config = dict(
    n_layer=11,
    d_model=256,
    n_head=4,
    n_kv_head=4,
    head_dim=64,
    d_mlp=704,
    vocab_size=1024,
    activation='geglu',
    norm='rmsnorm',
    norm_place='pre',
    norm_eps=1e-06,
    positions='rope',
    rope_base=2950.0,
    rope_fraction=1.0,
    qk_norm=True,
    attn_scale=0.139,
    bias='all',
    tie_embeddings=True,
    parallel_block=True,
    init='uniform',
    init_std_qkv=0.0217,
    init_std_o=0.00463,
    init_std_up=0.0217,
    init_std_down=0.00463,
    optimizer='adam_atan2',
    lr=0.00194,
    beta1=0.9,
    beta2=0.98,
    weight_decay=0.091,
    lr_head=0.00963,
    warmup_steps=264,
    schedule='wsd',
    decay_fraction=0.787,
    decay_shape='cos',
    final_lr_fraction=0.05,
    batch_tokens=32768,
    seq_len=256,
    doc_mask=True,
    train_tokens=170300000,
    steps=5198,
    dataset='wikipedia_en',
)
MLP neurons of a small language model. Each row is named by its layer, matrix (gate and up: input weights; down: output weights) and neuron, and shows model dimensions 144-239. Each number is 200 + 20 x the weight over its row's rms, rounded and kept within 0 to 999. A neuron's up and down rows have the sign that makes its largest values positive.
After each neuron's rows, "fires before" lists the tokens most often just after its 100 highest values on Wikipedia text that the model never trained on; "fires on" lists the tokens most often at its 100 highest values on Wikipedia text that the model never trained on.

L6.gate149,228,227,189,154,223,202,222,194,185,194,217,179,207,205,222,219,209,171,130,194,185,184,215,208,215,224,170,192,171,192,220,208,177,217,172,215,192,196,213,195,198,236,225,179,227,201,187,234,212,218,187,183,233,189,263,198,228,192,223,187,184,204,207,196,203,211,199,184,172,212,179,228,182,205,199,234,197,232,194,200,193,184,187,199,184,210,221,190,226,183,213,192,207,204,200,194
L6.up149,204,219,177,155,184,174,219,216,196,179,201,174,208,206,206,198,215,192,149,216,164,185,195,211,197,227,200,215,193,181,213,235,177,184,168,186,182,182,213,182,191,233,222,198,225,237,186,251,194,218,210,179,237,175,248,228,223,199,215,181,186,190,204,206,200,189,224,168,186,216,202,241,164,211,209,240,208,200,191,166,198,192,203,193,205,212,228,203,193,179,203,197,214,209,224,197
L6.down149,182,200,155,173,175,205,213,225,230,161,238,173,212,218,192,176,199,186,221,167,199,206,182,257,201,180,217,240,195,161,201,197,189,197,178,184,220,197,180,197,209,220,171,211,210,221,166,206,221,162,186,209,204,157,185,221,218,190,198,241,167,186,192,190,195,203,236,171,195,220,185,229,183,195,245,227,194,184,186,182,238,208,182,201,179,200,150,210,182,209,207,214,232,176,208,214
fires before: "\n", " The", " He", " A", " In", " H"
fires on: ".", "s.", "es.", "y."

L5.gate511,193,225,199,184,206,239,206,200,221,218,175,220,174,199,201,191,159,164,162,239,200,208,180,194,215,198,215,190,224,163,222,218,182,200,194,210,219,241,157,205,225,199,199,185,215,184,189,237,213,214,214,189,199,216,199,207,215,221,226,238,220,219,190,190,190,177,198,218,197,205,214,165,182,196,202,187,176,229,161,212,208,213,202,218,220,200,216,198,231,196,177,197,204,180,200,193
L5.up511,194,216,172,238,188,210,204,183,148,166,185,198,172,154,173,180,208,195,206,167,174,196,244,187,181,201,207,203,195,205,177,211,235,215,179,229,184,181,190,212,212,208,206,191,206,171,184,198,222,237,224,219,235,202,208,200,189,207,227,193,207,188,205,233,207,204,217,188,182,206,201,186,191,210,127,225,170,201,188,210,198,213,196,197,223,218,207,220,231,181,210,197,192,192,223,173
L5.down511,198,188,183,219,243,211,197,189,193,266,235,197,190,229,205,184,199,196,219,195,206,229,220,205,220,190,231,192,225,172,155,191,211,192,229,215,225,211,197,247,226,200,189,193,196,195,199,188,233,189,199,238,210,166,169,222,191,248,221,201,165,190,193,214,191,176,192,238,186,198,214,184,174,206,215,188,171,181,190,206,186,174,211,204,209,186,202,174,200,187,193,201,219,179,191,217
fires before: "s", "um", "r", "ly", "in", "rib"
fires on: "ar", "ear", "oc", "ct", "ist", "at"

L5.gate145,225,213,208,167,203,197,232,172,238,206,206,190,224,220,186,199,209,192,179,218,173,215,191,159,214,166,219,208,183,185,212,220,184,169,203,212,181,195,213,187,200,218,196,196,209,195,202,209,212,147,193,244,224,210,193,227,206,190,162,193,172,186,192,212,195,203,173,197,166,173,205,199,208,208,207,182,205,181,205,232,205,187,190,184,161,233,206,177,209,219,246,216,233,199,179,194
L5.up145,226,209,229,160,186,182,212,195,191,191,179,200,187,225,185,208,197,177,170,200,190,201,188,207,192,242,210,218,154,176,205,239,192,205,180,216,203,236,198,160,226,200,188,180,209,206,172,236,212,206,181,221,227,199,201,260,198,223,224,204,188,188,213,212,178,205,161,189,180,212,197,165,176,223,189,205,192,157,200,207,224,189,185,214,190,222,211,172,232,187,257,199,227,199,192,201
L5.down145,205,198,165,186,231,193,185,216,210,182,176,182,219,224,177,210,207,240,178,223,237,180,188,191,198,204,228,229,165,186,204,195,189,222,198,204,204,165,205,214,236,177,199,183,196,174,167,241,190,195,179,214,184,195,187,181,213,195,185,177,201,208,203,156,195,200,199,179,161,163,148,204,211,227,191,198,206,169,187,194,202,192,214,226,195,213,218,205,204,222,172,208,210,241,232,192
fires before: "gh", "ctor", "ction", "cted", "ct"
fires on: "ire", "au", "ru", "or", "u", "du"

L6.gate593,182,229,202,161,239,217,190,199,205,187,238,192,212,239,196,238,224,222,183,247,204,203,208,193,225,229,190,207,215,204,237,218,184,209,217,220,204,171,224,174,167,212,231,259,222,192,185,175,170,200,216,206,168,211,226,190,201,199,218,215,199,183,171,189,199,199,183,180,188,205,161,195,195,202,191,220,220,187,200,194,181,189,155,200,187,233,214,183,208,187,219,196,159,195,195,211
L6.up593,224,201,196,212,194,201,187,208,229,210,176,196,176,196,206,196,224,178,219,184,182,231,191,201,246,194,204,148,196,205,224,198,186,188,196,157,176,162,172,190,196,183,184,178,172,209,215,203,169,206,202,197,242,204,196,214,184,210,237,190,211,198,209,215,154,223,225,213,184,185,220,187,199,169,214,208,180,208,216,197,249,184,181,214,186,180,223,194,191,221,209,201,204,211,213,189
L6.down593,196,210,204,148,172,192,168,228,203,209,239,183,199,202,163,249,184,221,177,262,215,195,223,206,181,208,218,197,210,216,213,198,197,207,178,211,192,209,233,171,213,168,183,231,206,203,193,210,152,181,175,195,202,216,225,195,218,219,172,206,186,216,219,198,227,204,182,234,195,193,197,210,157,214,213,190,206,178,211,210,232,196,178,219,182,231,188,209,214,209,193,190,184,203,199,174
fires before: "\n", " She", "==", " He", " In", "In"
fires on: "\n", ".", " l", ").", "s.", ","

L6.gate59,206,193,186,163,180,236,190,184,237,208,205,202,184,223,208,221,175,188,218,200,198,216,215,154,218,205,200,203,174,221,238,180,182,219,166,176,212,202,200,205,184,209,185,219,214,178,223,204,193,174,178,237,174,211,190,241,204,207,210,217,214,185,197,239,193,253,212,204,190,176,221,202,233,206,180,213,211,198,156,179,210,215,193,191,201,247,167,167,222,213,196,240,205,226,203,202
L6.up59,186,206,182,220,227,214,197,194,228,231,214,226,164,231,245,176,255,181,198,188,217,245,208,203,185,204,211,205,182,194,177,185,201,196,207,180,181,186,198,178,204,197,183,187,200,177,174,174,202,223,201,201,198,206,247,204,231,217,215,184,183,234,244,213,193,209,150,205,217,211,197,219,168,205,190,220,228,218,205,197,213,231,181,194,220,198,211,154,171,198,218,164,192,236,242,185
L6.down59,214,208,183,219,198,204,177,207,220,183,209,199,223,157,194,183,217,194,202,190,187,203,202,233,184,194,177,206,202,236,207,221,204,217,224,176,179,173,220,193,187,166,179,198,222,199,208,191,194,277,183,203,200,200,208,224,137,208,197,174,171,214,214,193,204,184,204,180,198,160,203,201,241,208,217,202,192,172,206,189,225,194,202,199,170,225,179,191,219,207,210,202,204,201,181,183
fires before: "s", "er", "ers", "ition", " An", "ing"
fires on: "os", "ad", "p", "ur", "en"

L5.gate330,196,213,206,222,203,222,193,162,213,215,204,245,200,185,236,234,181,211,177,212,178,212,206,189,217,209,149,228,163,192,187,233,198,214,188,183,192,211,215,156,199,204,201,170,202,199,214,211,208,205,199,202,205,166,218,217,206,181,235,238,222,196,232,219,186,226,190,194,181,216,228,198,176,211,170,217,151,251,212,205,194,214,199,187,210,213,202,194,203,221,190,212,160,167,209,196
L5.up330,245,178,189,214,236,181,167,161,217,235,211,201,216,202,210,211,192,213,182,172,202,224,188,200,198,181,198,197,191,230,182,201,228,213,166,183,214,221,231,206,239,187,210,188,214,220,220,215,205,230,237,211,197,203,182,208,178,220,210,207,194,224,205,210,213,191,223,217,240,238,192,213,204,225,168,217,239,222,202,207,205,199,182,215,207,200,228,201,167,181,194,203,204,216,198,203
L5.down330,182,212,182,169,182,177,186,198,207,210,202,189,191,201,212,185,192,167,178,204,184,217,182,230,198,233,193,214,169,187,197,222,163,205,186,215,205,205,199,197,196,202,171,177,177,217,168,253,191,222,214,226,213,201,187,198,212,208,189,155,208,210,177,222,231,213,214,150,199,198,238,203,208,243,194,241,199,154,188,203,235,191,207,201,207,212,203,192,190,200,221,144,212,203,213,191
fires before: "ing", "ers", "er", "ed", " of", "s"
fires on: " play", "ak", "inn", "ack", "n"

L6.gate129,230,244,170,155,186,197,209,193,204,202,168,153,181,198,212,214,165,140,144,217,196,231,203,188,204,208,190,173,176,190,190,218,172,191,193,204,174,187,187,231,201,195,219,214,216,160,205,230,228,212,202,207,192,186,206,229,203,179,187,201,216,171,203,198,246,210,206,205,190,170,216,185,180,209,223,181,159,180,185,183,207,192,201,205,188,209,193,202,203,179,216,202,224,227,167,202
L6.up129,181,185,201,210,198,219,217,210,228,210,196,216,218,178,183,206,226,164,207,202,228,175,196,193,221,174,224,174,206,194,184,241,219,170,189,215,194,163,186,207,161,188,223,169,195,211,231,200,191,195,208,201,185,155,213,222,215,198,201,208,186,163,192,148,186,181,194,218,188,195,178,196,195,214,188,222,197,178,196,174,214,215,189,169,195,196,177,210,170,184,194,218,176,238,170,194
L6.down129,221,215,208,173,237,193,197,216,196,212,200,187,174,220,212,236,183,200,229,199,159,175,199,166,221,242,168,208,161,210,205,189,193,217,218,207,206,196,207,186,200,168,225,205,233,230,224,215,197,187,195,194,200,165,189,202,216,181,171,210,207,211,196,191,236,217,202,244,190,202,196,215,178,238,176,171,191,190,186,207,209,185,199,198,228,169,235,179,189,169,220,219,212,197,205,202
fires before: "\n"
fires on: "===", " ="

L5.gate622,195,185,220,186,240,211,156,209,186,192,182,183,220,197,196,182,201,188,214,203,184,201,188,203,238,147,195,213,183,183,161,221,148,224,243,230,200,211,220,190,175,189,194,206,182,198,208,220,229,173,198,213,210,239,188,202,181,186,169,193,180,245,188,230,203,200,179,215,215,228,202,190,187,157,204,200,174,205,173,229,168,162,225,192,203,227,219,197,232,207,192,233,193,209,187,188
L5.up622,203,186,173,219,168,212,204,219,229,215,198,195,182,196,208,190,219,245,221,221,190,199,217,193,178,235,166,212,220,221,225,199,191,198,197,215,243,231,228,201,173,197,255,207,177,205,195,210,178,203,202,203,187,220,212,200,200,201,171,213,229,188,197,189,216,173,192,231,219,167,230,185,192,184,247,193,164,204,203,192,210,205,192,204,201,194,212,179,196,179,184,201,223,210,211,210
L5.down622,188,187,200,184,217,184,166,199,206,215,192,207,198,184,177,188,189,223,216,235,193,181,174,209,186,186,203,223,216,152,187,182,181,203,193,192,203,203,207,221,223,211,190,179,162,181,205,230,196,230,200,233,192,184,169,173,165,184,182,213,204,198,206,207,221,205,212,172,207,199,174,184,180,165,196,184,184,195,213,198,200,179,198,200,199,177,181,233,197,177,200,192,188,188,225,237
fires before: "ig", "gan", "ph", "d"
fires on: " or", " Or"

L5.gate558,223,192,190,194,214,239,241,225,186,215,211,190,230,209,205,181,215,187,203,214,194,216,212,196,204,196,163,195,203,180,205,220,194,230,203,168,218,182,187,226,194,234,235,221,222,169,229,213,187,191,227,254,218,252,233,211,215,179,193,195,151,190,198,217,145,213,202,166,187,225,176,201,211,189,187,218,203,187,211,162,179,171,212,199,192,213,221,183,211,144,227,196,208,240,182,227
L5.up558,205,195,226,182,228,189,198,198,253,170,184,210,177,202,202,189,204,226,185,230,164,221,206,199,205,214,249,222,212,168,198,215,172,218,209,219,200,207,192,156,211,177,196,192,197,232,215,209,237,202,200,196,221,207,237,202,198,222,213,198,206,224,213,179,226,204,201,191,232,220,217,212,153,175,221,186,170,198,183,217,196,174,204,207,176,191,206,189,214,222,239,161,225,188,178,205
L5.down558,196,207,197,185,233,201,182,229,178,223,193,190,180,188,191,210,184,246,187,209,212,186,193,229,224,187,182,202,221,239,211,182,182,169,159,245,214,204,179,209,184,209,239,196,205,190,217,219,224,196,178,187,196,166,186,218,236,196,193,203,197,198,199,210,171,200,258,191,172,213,172,202,239,199,210,228,210,183,174,192,222,210,175,205,188,214,210,231,203,194,227,218,182,214,218,191
fires before: "\n", " He", " The"
fires on: ".", "===", "s.", "an", "es"

L5.gate37,187,220,175,205,184,191,208,182,196,203,197,213,218,203,210,208,190,224,176,209,211,192,210,193,211,233,205,213,172,244,220,190,202,222,252,195,220,199,211,209,193,233,227,209,177,181,189,203,188,199,185,211,178,176,252,181,205,160,180,173,196,215,208,231,221,182,163,197,203,199,187,175,184,161,209,247,159,187,220,228,154,194,201,189,233,233,223,193,213,241,214,212,181,221,204,177
L5.up37,168,186,173,197,202,223,172,151,215,206,206,172,186,169,225,201,232,206,207,204,194,213,200,194,196,201,203,174,231,190,179,211,186,179,195,224,185,190,204,204,179,183,232,219,187,218,220,206,191,221,198,183,221,227,198,198,203,249,177,206,211,212,181,219,197,191,236,184,195,222,204,205,178,184,159,204,208,205,186,172,176,200,167,194,213,209,196,211,178,184,184,161,228,162,234,199
L5.down37,209,249,205,170,182,201,175,222,193,174,236,188,229,200,192,193,193,165,182,213,190,160,182,178,217,208,186,191,182,245,201,164,234,216,179,213,192,164,184,208,211,202,202,203,215,187,203,216,216,185,193,220,197,149,210,212,194,179,201,170,203,151,205,163,183,235,207,201,208,202,190,167,176,202,205,235,204,207,213,237,221,189,205,214,236,170,226,222,231,184,208,209,170,246,193,203
fires before: "ies", "ut", "ect", "ary", "r", "her"
fires on: "it", "b", "at"

L5.gate639,198,214,204,208,196,196,215,204,236,188,192,209,208,197,219,213,190,150,184,189,215,191,179,174,210,222,213,231,187,184,207,204,200,215,223,178,229,226,167,214,205,205,217,209,245,187,200,222,183,208,179,217,163,202,189,233,234,202,195,239,203,203,192,208,177,191,178,209,158,194,216,189,176,214,192,183,177,205,210,206,198,164,210,196,206,189,197,162,217,193,196,236,219,199,205,220
L5.up639,210,220,181,200,186,236,223,194,204,181,178,180,215,172,181,214,205,183,227,206,200,168,159,170,187,224,173,199,217,226,201,207,184,197,173,176,194,191,203,176,183,170,156,168,219,194,219,181,171,185,198,213,172,184,215,176,217,205,207,212,197,172,202,203,182,255,209,234,194,160,176,212,204,221,161,213,173,211,195,181,205,199,239,189,237,217,224,202,210,199,204,186,196,236,212,225
L5.down639,195,180,222,133,234,192,215,231,190,205,204,155,220,235,194,216,194,208,209,211,207,219,230,173,215,187,168,185,195,223,177,166,181,196,182,221,149,181,190,167,188,172,199,206,199,151,178,157,203,212,205,199,206,187,131,209,213,189,216,177,214,217,174,227,203,227,174,180,207,219,195,168,147,225,180,189,203,196,174,203,179,215,235,190,191,203,185,193,184,210,200,216,189,242,191,192
fires before: "\n", "in"
fires on: " =", "at"

L2.gate604,204,212,183,189,244,215,243,204,183,229,198,240,197,196,205,202,164,197,198,179,179,183,214,181,244,185,160,205,162,243,188,225,211,203,209,182,194,187,216,176,223,206,208,196,209,219,200,217,199,182,190,206,161,212,222,154,187,170,209,207,155,208,193,226,212,227,173,181,189,194,203,181,193,193,187,180,171,218,188,202,175,175,218,181,193,187,225,200,194,209,183,200,208,231,218,154
L2.up604,216,206,207,201,216,214,224,219,199,167,212,209,204,220,193,228,187,171,195,234,203,201,217,218,196,190,185,208,161,215,192,215,203,182,210,207,197,178,222,211,204,189,227,227,191,221,216,199,200,170,204,202,188,195,203,144,183,208,217,180,186,220,151,193,180,209,243,201,220,183,205,162,206,160,239,195,203,184,200,181,137,221,236,198,219,178,218,173,175,216,178,212,241,226,192,186
L2.down604,233,206,171,222,233,206,217,194,230,184,200,244,199,199,248,170,220,193,225,195,229,191,208,200,188,196,196,214,210,244,217,223,235,184,223,213,201,190,209,208,211,185,206,190,213,220,219,163,192,206,177,193,218,196,154,198,232,174,247,191,204,234,231,159,185,169,187,195,220,173,198,180,218,192,188,207,216,187,194,175,210,197,202,187,152,192,188,208,195,250,202,184,198,217,236,223
fires before: "port", "p", "ult", "ear", "our", "id"
fires on: " res", " sup"

L6.gate601,206,212,161,190,188,199,215,210,239,235,183,187,211,166,204,215,209,181,155,210,190,221,241,196,225,198,204,160,202,151,217,172,214,160,195,184,164,201,222,198,216,205,217,224,245,188,197,184,192,202,191,201,172,212,190,207,219,213,218,219,161,208,141,193,184,208,172,199,214,198,196,182,186,232,172,200,227,183,185,231,158,178,215,205,201,195,205,195,229,230,218,211,175,207,180,185
L6.up601,200,189,234,241,183,196,225,166,199,232,203,163,155,209,203,216,188,193,173,252,149,206,200,238,201,190,211,185,139,223,206,227,217,189,248,200,188,213,187,191,226,199,208,202,168,213,202,206,202,201,215,224,207,195,199,215,218,228,203,201,194,239,169,197,173,243,196,190,221,212,189,202,162,219,190,197,212,177,215,204,205,193,234,176,215,204,192,179,214,219,216,226,192,218,213,162
L6.down601,219,212,212,209,184,176,205,209,233,183,156,190,210,193,210,198,207,187,240,226,205,193,173,220,227,184,198,175,182,189,230,180,200,231,214,182,199,189,221,203,207,245,191,163,223,186,230,197,205,161,178,215,197,219,214,196,204,189,215,200,212,213,202,171,189,183,172,190,216,212,205,174,209,212,219,203,193,200,197,181,194,172,187,180,198,186,201,199,186,176,182,221,205,205,238,199
fires before: "et", "an", "ur", "ver", "ed", "b"
fires on: " ne", " me", "cc", "igh", "e", " de"

L6.gate677,210,194,205,230,238,225,232,184,211,232,179,232,225,207,218,188,204,187,190,220,158,174,228,178,208,181,168,178,203,180,207,228,236,199,236,191,163,189,201,207,206,231,167,255,219,192,195,225,132,180,183,205,183,241,236,197,193,207,187,192,197,252,197,187,221,208,171,166,219,205,183,204,214,198,208,201,182,213,193,199,181,195,202,198,184,180,182,198,220,220,163,198,193,216,201,175
L6.up677,160,193,224,218,213,224,211,185,225,188,200,216,184,224,255,196,187,229,209,168,180,205,212,176,188,178,218,202,176,167,175,229,216,190,234,248,184,193,190,198,182,209,195,189,213,188,206,215,188,165,160,213,229,215,236,209,179,196,225,178,196,217,199,179,188,220,192,186,203,173,169,196,212,211,185,200,177,220,213,174,199,190,219,204,179,198,155,159,169,220,176,206,195,210,228,189
L6.down677,224,176,181,228,240,208,206,202,154,193,189,172,223,188,206,226,204,208,242,182,212,186,219,193,195,193,227,184,207,177,180,188,192,177,190,229,184,203,188,206,188,210,212,174,172,217,190,186,225,177,184,199,180,204,215,211,200,199,193,188,223,194,199,236,217,201,204,195,227,182,186,232,183,181,189,173,186,178,210,195,230,235,190,194,212,197,214,186,174,219,215,186,177,183,223,197
fires before: "ident", "c", "s,", "ul", "p"
fires on: "res", "es", "a", " res"

L8.gate105,215,199,214,199,222,174,201,161,193,263,202,173,208,208,205,225,185,216,180,212,177,203,205,190,206,173,198,204,171,176,208,234,188,200,190,193,231,208,201,170,198,210,188,190,213,243,219,222,170,160,198,205,183,186,248,204,215,193,218,248,207,202,194,201,209,224,166,208,183,206,215,188,188,212,191,174,169,211,212,197,192,220,203,170,196,217,209,195,198,234,205,181,206,217,175,218
L8.up105,201,219,232,199,200,165,183,186,190,208,165,177,213,188,217,220,192,185,170,184,221,198,219,181,214,225,228,183,179,180,196,219,151,204,223,205,218,228,202,227,192,225,208,205,210,197,191,202,204,185,175,206,180,187,191,193,189,205,181,204,201,196,179,205,212,209,173,205,184,205,246,219,183,253,192,201,171,201,180,219,203,211,195,198,214,204,211,183,222,218,203,211,214,208,174,214
L8.down105,208,197,198,188,204,176,212,184,200,217,193,190,194,208,171,198,168,213,223,186,194,224,216,221,202,160,218,197,180,205,205,199,181,188,175,221,205,230,209,196,198,200,190,196,192,179,184,175,203,192,211,195,176,240,202,194,222,177,170,189,251,161,221,190,182,215,184,182,216,175,230,215,163,186,224,247,235,195,196,164,189,185,199,208,213,171,199,209,264,220,213,214,224,237,180,181
fires before: "ction", "ct", "ce", "it", "cted", "ab"
fires on: "ru", "du", "iz", "ri", "est", "ic"

L6.gate480,171,201,225,155,168,235,179,204,209,232,221,205,210,198,173,219,207,217,232,198,177,214,220,156,202,173,173,186,201,226,202,209,205,185,188,210,188,153,199,197,211,245,197,214,226,185,240,220,202,189,159,231,206,191,222,220,197,179,220,233,195,197,184,228,190,204,230,220,200,203,183,201,176,183,232,199,186,215,194,207,181,197,209,178,200,190,177,205,227,250,215,215,185,201,183,171
L6.up480,206,175,218,209,164,202,195,241,198,222,196,182,170,240,208,209,194,218,183,216,193,230,198,230,183,196,183,206,201,213,182,172,237,189,169,202,210,183,204,188,221,238,174,203,211,184,227,213,191,257,213,206,181,228,169,185,211,231,210,211,201,233,162,217,192,221,240,234,205,209,221,204,189,183,206,186,210,181,215,186,237,205,208,226,183,185,214,165,220,239,188,188,210,189,166,198
L6.down480,195,188,171,248,222,157,164,239,221,230,209,196,198,197,221,195,202,183,194,193,197,173,174,163,183,210,164,194,198,179,209,190,214,176,217,210,179,192,192,175,220,187,232,189,223,221,213,213,166,193,209,230,209,179,191,166,225,175,238,166,200,205,210,243,222,180,172,188,203,209,222,204,215,216,204,226,144,205,172,193,209,181,206,185,198,206,207,211,192,172,205,189,219,168,177,210
fires before: "ed", "ing", "ice", "ic"
fires on: " serv", "-", "ce", "ced", " off", " includ"

L8.gate128,218,202,172,196,187,202,166,217,183,186,198,172,203,213,178,200,224,176,220,214,190,209,204,194,211,190,203,196,203,191,217,230,209,186,205,183,158,205,166,238,198,207,209,223,197,203,195,189,199,192,210,193,194,208,181,205,206,210,175,222,171,193,189,238,174,167,179,216,201,182,205,187,211,206,196,201,244,177,195,194,235,195,188,166,191,176,187,204,209,174,171,183,168,192,216,219
L8.up128,207,201,203,188,206,185,229,205,188,223,169,179,198,191,194,189,198,156,209,204,215,206,223,204,184,170,171,213,203,208,189,178,170,191,178,190,203,177,168,202,240,232,205,218,225,210,194,214,226,212,183,179,221,194,189,197,181,183,188,194,199,210,189,175,200,185,201,201,219,175,211,229,193,208,196,201,214,220,236,212,212,179,194,190,170,197,179,203,228,219,180,216,194,240,205,205
L8.down128,212,160,180,226,220,217,155,200,204,198,193,180,239,172,226,178,174,207,221,179,195,189,234,198,186,190,233,161,207,178,217,168,219,187,207,191,191,191,199,183,207,203,194,193,220,187,206,197,205,213,221,187,130,205,215,239,206,175,203,197,204,212,212,207,166,189,170,202,184,197,207,170,210,206,222,237,223,235,187,207,210,188,189,199,209,177,211,197,178,209,204,188,207,169,191,183
fires before: "op", "d", "v", "m", "ap"
fires on: " ad", "vel", " Ad"

L8.gate585,176,211,226,172,196,217,189,208,234,197,232,164,253,191,229,181,194,207,183,228,215,250,161,189,184,180,153,203,191,213,178,239,167,163,194,178,173,201,208,200,204,197,199,225,234,183,186,216,192,154,203,154,207,209,215,179,200,190,184,169,188,210,212,194,194,222,214,185,208,207,177,204,178,198,228,204,208,186,208,178,215,185,198,200,201,200,209,215,202,194,164,216,151,180,191,188
L8.up585,184,191,192,185,185,217,183,174,195,182,227,216,194,216,189,204,204,212,188,202,205,212,201,182,178,207,234,210,225,202,222,213,194,182,214,149,187,196,195,225,202,220,171,223,184,202,195,213,153,165,189,211,164,223,189,222,199,215,186,186,212,212,227,209,200,177,205,203,190,207,183,201,198,169,232,175,200,164,205,196,209,206,209,192,164,209,223,201,203,209,204,197,205,196,213,177
L8.down585,208,172,215,176,194,211,190,204,179,203,183,184,196,220,186,216,184,198,209,194,186,210,225,191,176,225,157,214,189,188,218,206,200,194,184,211,234,206,204,183,193,210,205,174,204,190,194,217,187,198,189,227,219,211,217,171,223,235,206,193,196,166,172,202,198,185,238,218,218,231,202,195,188,169,192,211,201,170,215,207,200,212,195,204,188,221,200,201,201,213,180,197,194,182,163,187
fires before: "\n", "-", " He", " She", "="
fires on: ".", "\n"

L8.gate119,196,195,187,181,226,231,195,209,209,243,183,201,188,205,238,199,209,174,194,182,189,218,209,179,224,156,196,235,195,217,202,203,214,206,219,192,225,198,221,197,229,197,197,235,210,171,218,198,191,148,177,249,226,236,226,198,194,187,169,206,193,212,176,196,191,192,202,174,196,225,211,209,215,215,193,224,168,229,187,201,204,163,194,190,187,238,195,197,195,226,223,211,160,215,199,177
L8.up119,184,195,195,213,242,190,204,218,191,217,185,195,209,201,216,168,205,169,207,176,197,210,197,199,193,156,207,231,210,185,225,201,232,172,191,215,222,177,218,187,224,195,173,238,217,179,230,182,193,177,173,218,201,232,182,211,200,189,171,176,212,209,190,214,202,200,209,163,199,204,174,186,220,199,180,196,186,215,176,213,211,210,179,181,191,214,206,193,201,199,239,170,187,202,221,168
L8.down119,203,204,216,234,215,221,204,227,195,207,190,229,197,189,211,188,212,175,224,248,217,185,177,186,168,210,195,196,227,227,182,194,213,201,232,202,158,152,181,198,204,166,210,192,209,209,201,202,202,196,185,178,199,195,193,193,213,217,198,210,193,208,183,186,200,199,186,174,191,211,213,193,214,208,180,180,198,215,195,224,246,163,192,185,191,194,215,188,198,230,203,185,193,192,231,174
fires before: "id", "erv", "ult", "ist", "p", "ear"
fires on: " cons", "s", "es", " res", "iv", "res"

L8.gate221,182,217,208,247,164,200,194,193,171,226,214,200,179,191,234,204,148,234,185,219,221,234,197,156,237,194,187,225,217,198,202,220,184,178,178,204,173,201,205,216,222,216,212,211,212,184,192,224,194,187,187,182,201,194,192,175,194,173,207,190,211,212,187,179,208,233,208,223,194,176,156,183,200,194,215,197,199,214,210,203,213,239,198,191,188,220,204,175,217,254,178,203,170,200,219,192
L8.up221,187,198,224,205,211,193,223,214,176,211,220,213,211,226,172,219,171,201,176,234,205,189,231,190,222,182,158,191,169,195,177,207,195,227,177,197,223,207,203,173,239,199,184,199,187,212,192,190,192,178,206,206,216,186,180,175,196,186,225,222,196,190,209,202,218,173,214,188,200,228,242,225,207,187,195,210,210,208,215,232,202,179,181,203,197,191,196,187,153,212,204,192,219,193,208,186
L8.down221,176,185,198,214,193,195,159,207,245,185,211,195,211,201,209,205,195,174,203,186,170,192,195,193,191,163,224,200,189,216,221,191,196,205,211,205,239,198,213,191,177,200,215,196,192,211,204,191,247,170,219,195,211,206,204,196,182,166,190,173,198,219,200,198,183,177,217,177,220,248,186,196,193,186,210,214,127,184,198,201,203,215,197,217,199,179,205,204,185,207,190,173,151,196,222,220
fires before: "c", "t", "em", "ect", "ary"
fires on: "in", "ff", "im", "er", "x"

L6.gate214,233,223,212,222,225,223,240,199,190,207,190,222,231,199,187,201,206,177,210,197,223,217,193,185,244,203,184,212,201,205,227,217,204,186,211,230,233,193,191,214,183,200,209,211,234,207,230,177,163,195,217,232,206,208,218,202,201,190,210,173,194,185,174,217,184,190,217,212,185,180,181,209,162,174,211,214,174,180,223,188,199,173,212,195,193,186,238,219,191,187,205,186,181,228,221,225
L6.up214,168,200,227,201,193,214,195,205,195,194,223,225,214,209,208,176,212,199,204,197,209,191,204,214,153,178,167,227,224,164,201,238,175,176,202,187,195,204,197,201,203,226,192,214,167,213,210,206,212,196,217,204,233,181,204,200,205,163,240,211,223,188,214,188,234,233,224,154,180,212,175,204,194,190,199,216,179,186,187,182,177,184,204,174,228,219,208,206,193,211,202,194,194,211,208,202
L6.down214,201,194,170,170,186,229,201,214,210,208,217,172,201,190,212,192,168,185,195,240,225,182,181,187,204,205,191,182,215,192,201,204,219,188,218,191,208,200,204,200,213,214,225,205,166,202,198,186,177,207,206,215,197,178,217,197,199,191,199,241,191,187,188,198,213,235,193,172,179,184,162,243,182,206,188,164,225,198,244,191,219,168,195,176,158,229,210,197,197,231,193,214,190,168,207,187
fires before: "\n", " He", " She", "om", " H"
fires on: ".", "\n", "s.", "d", "al"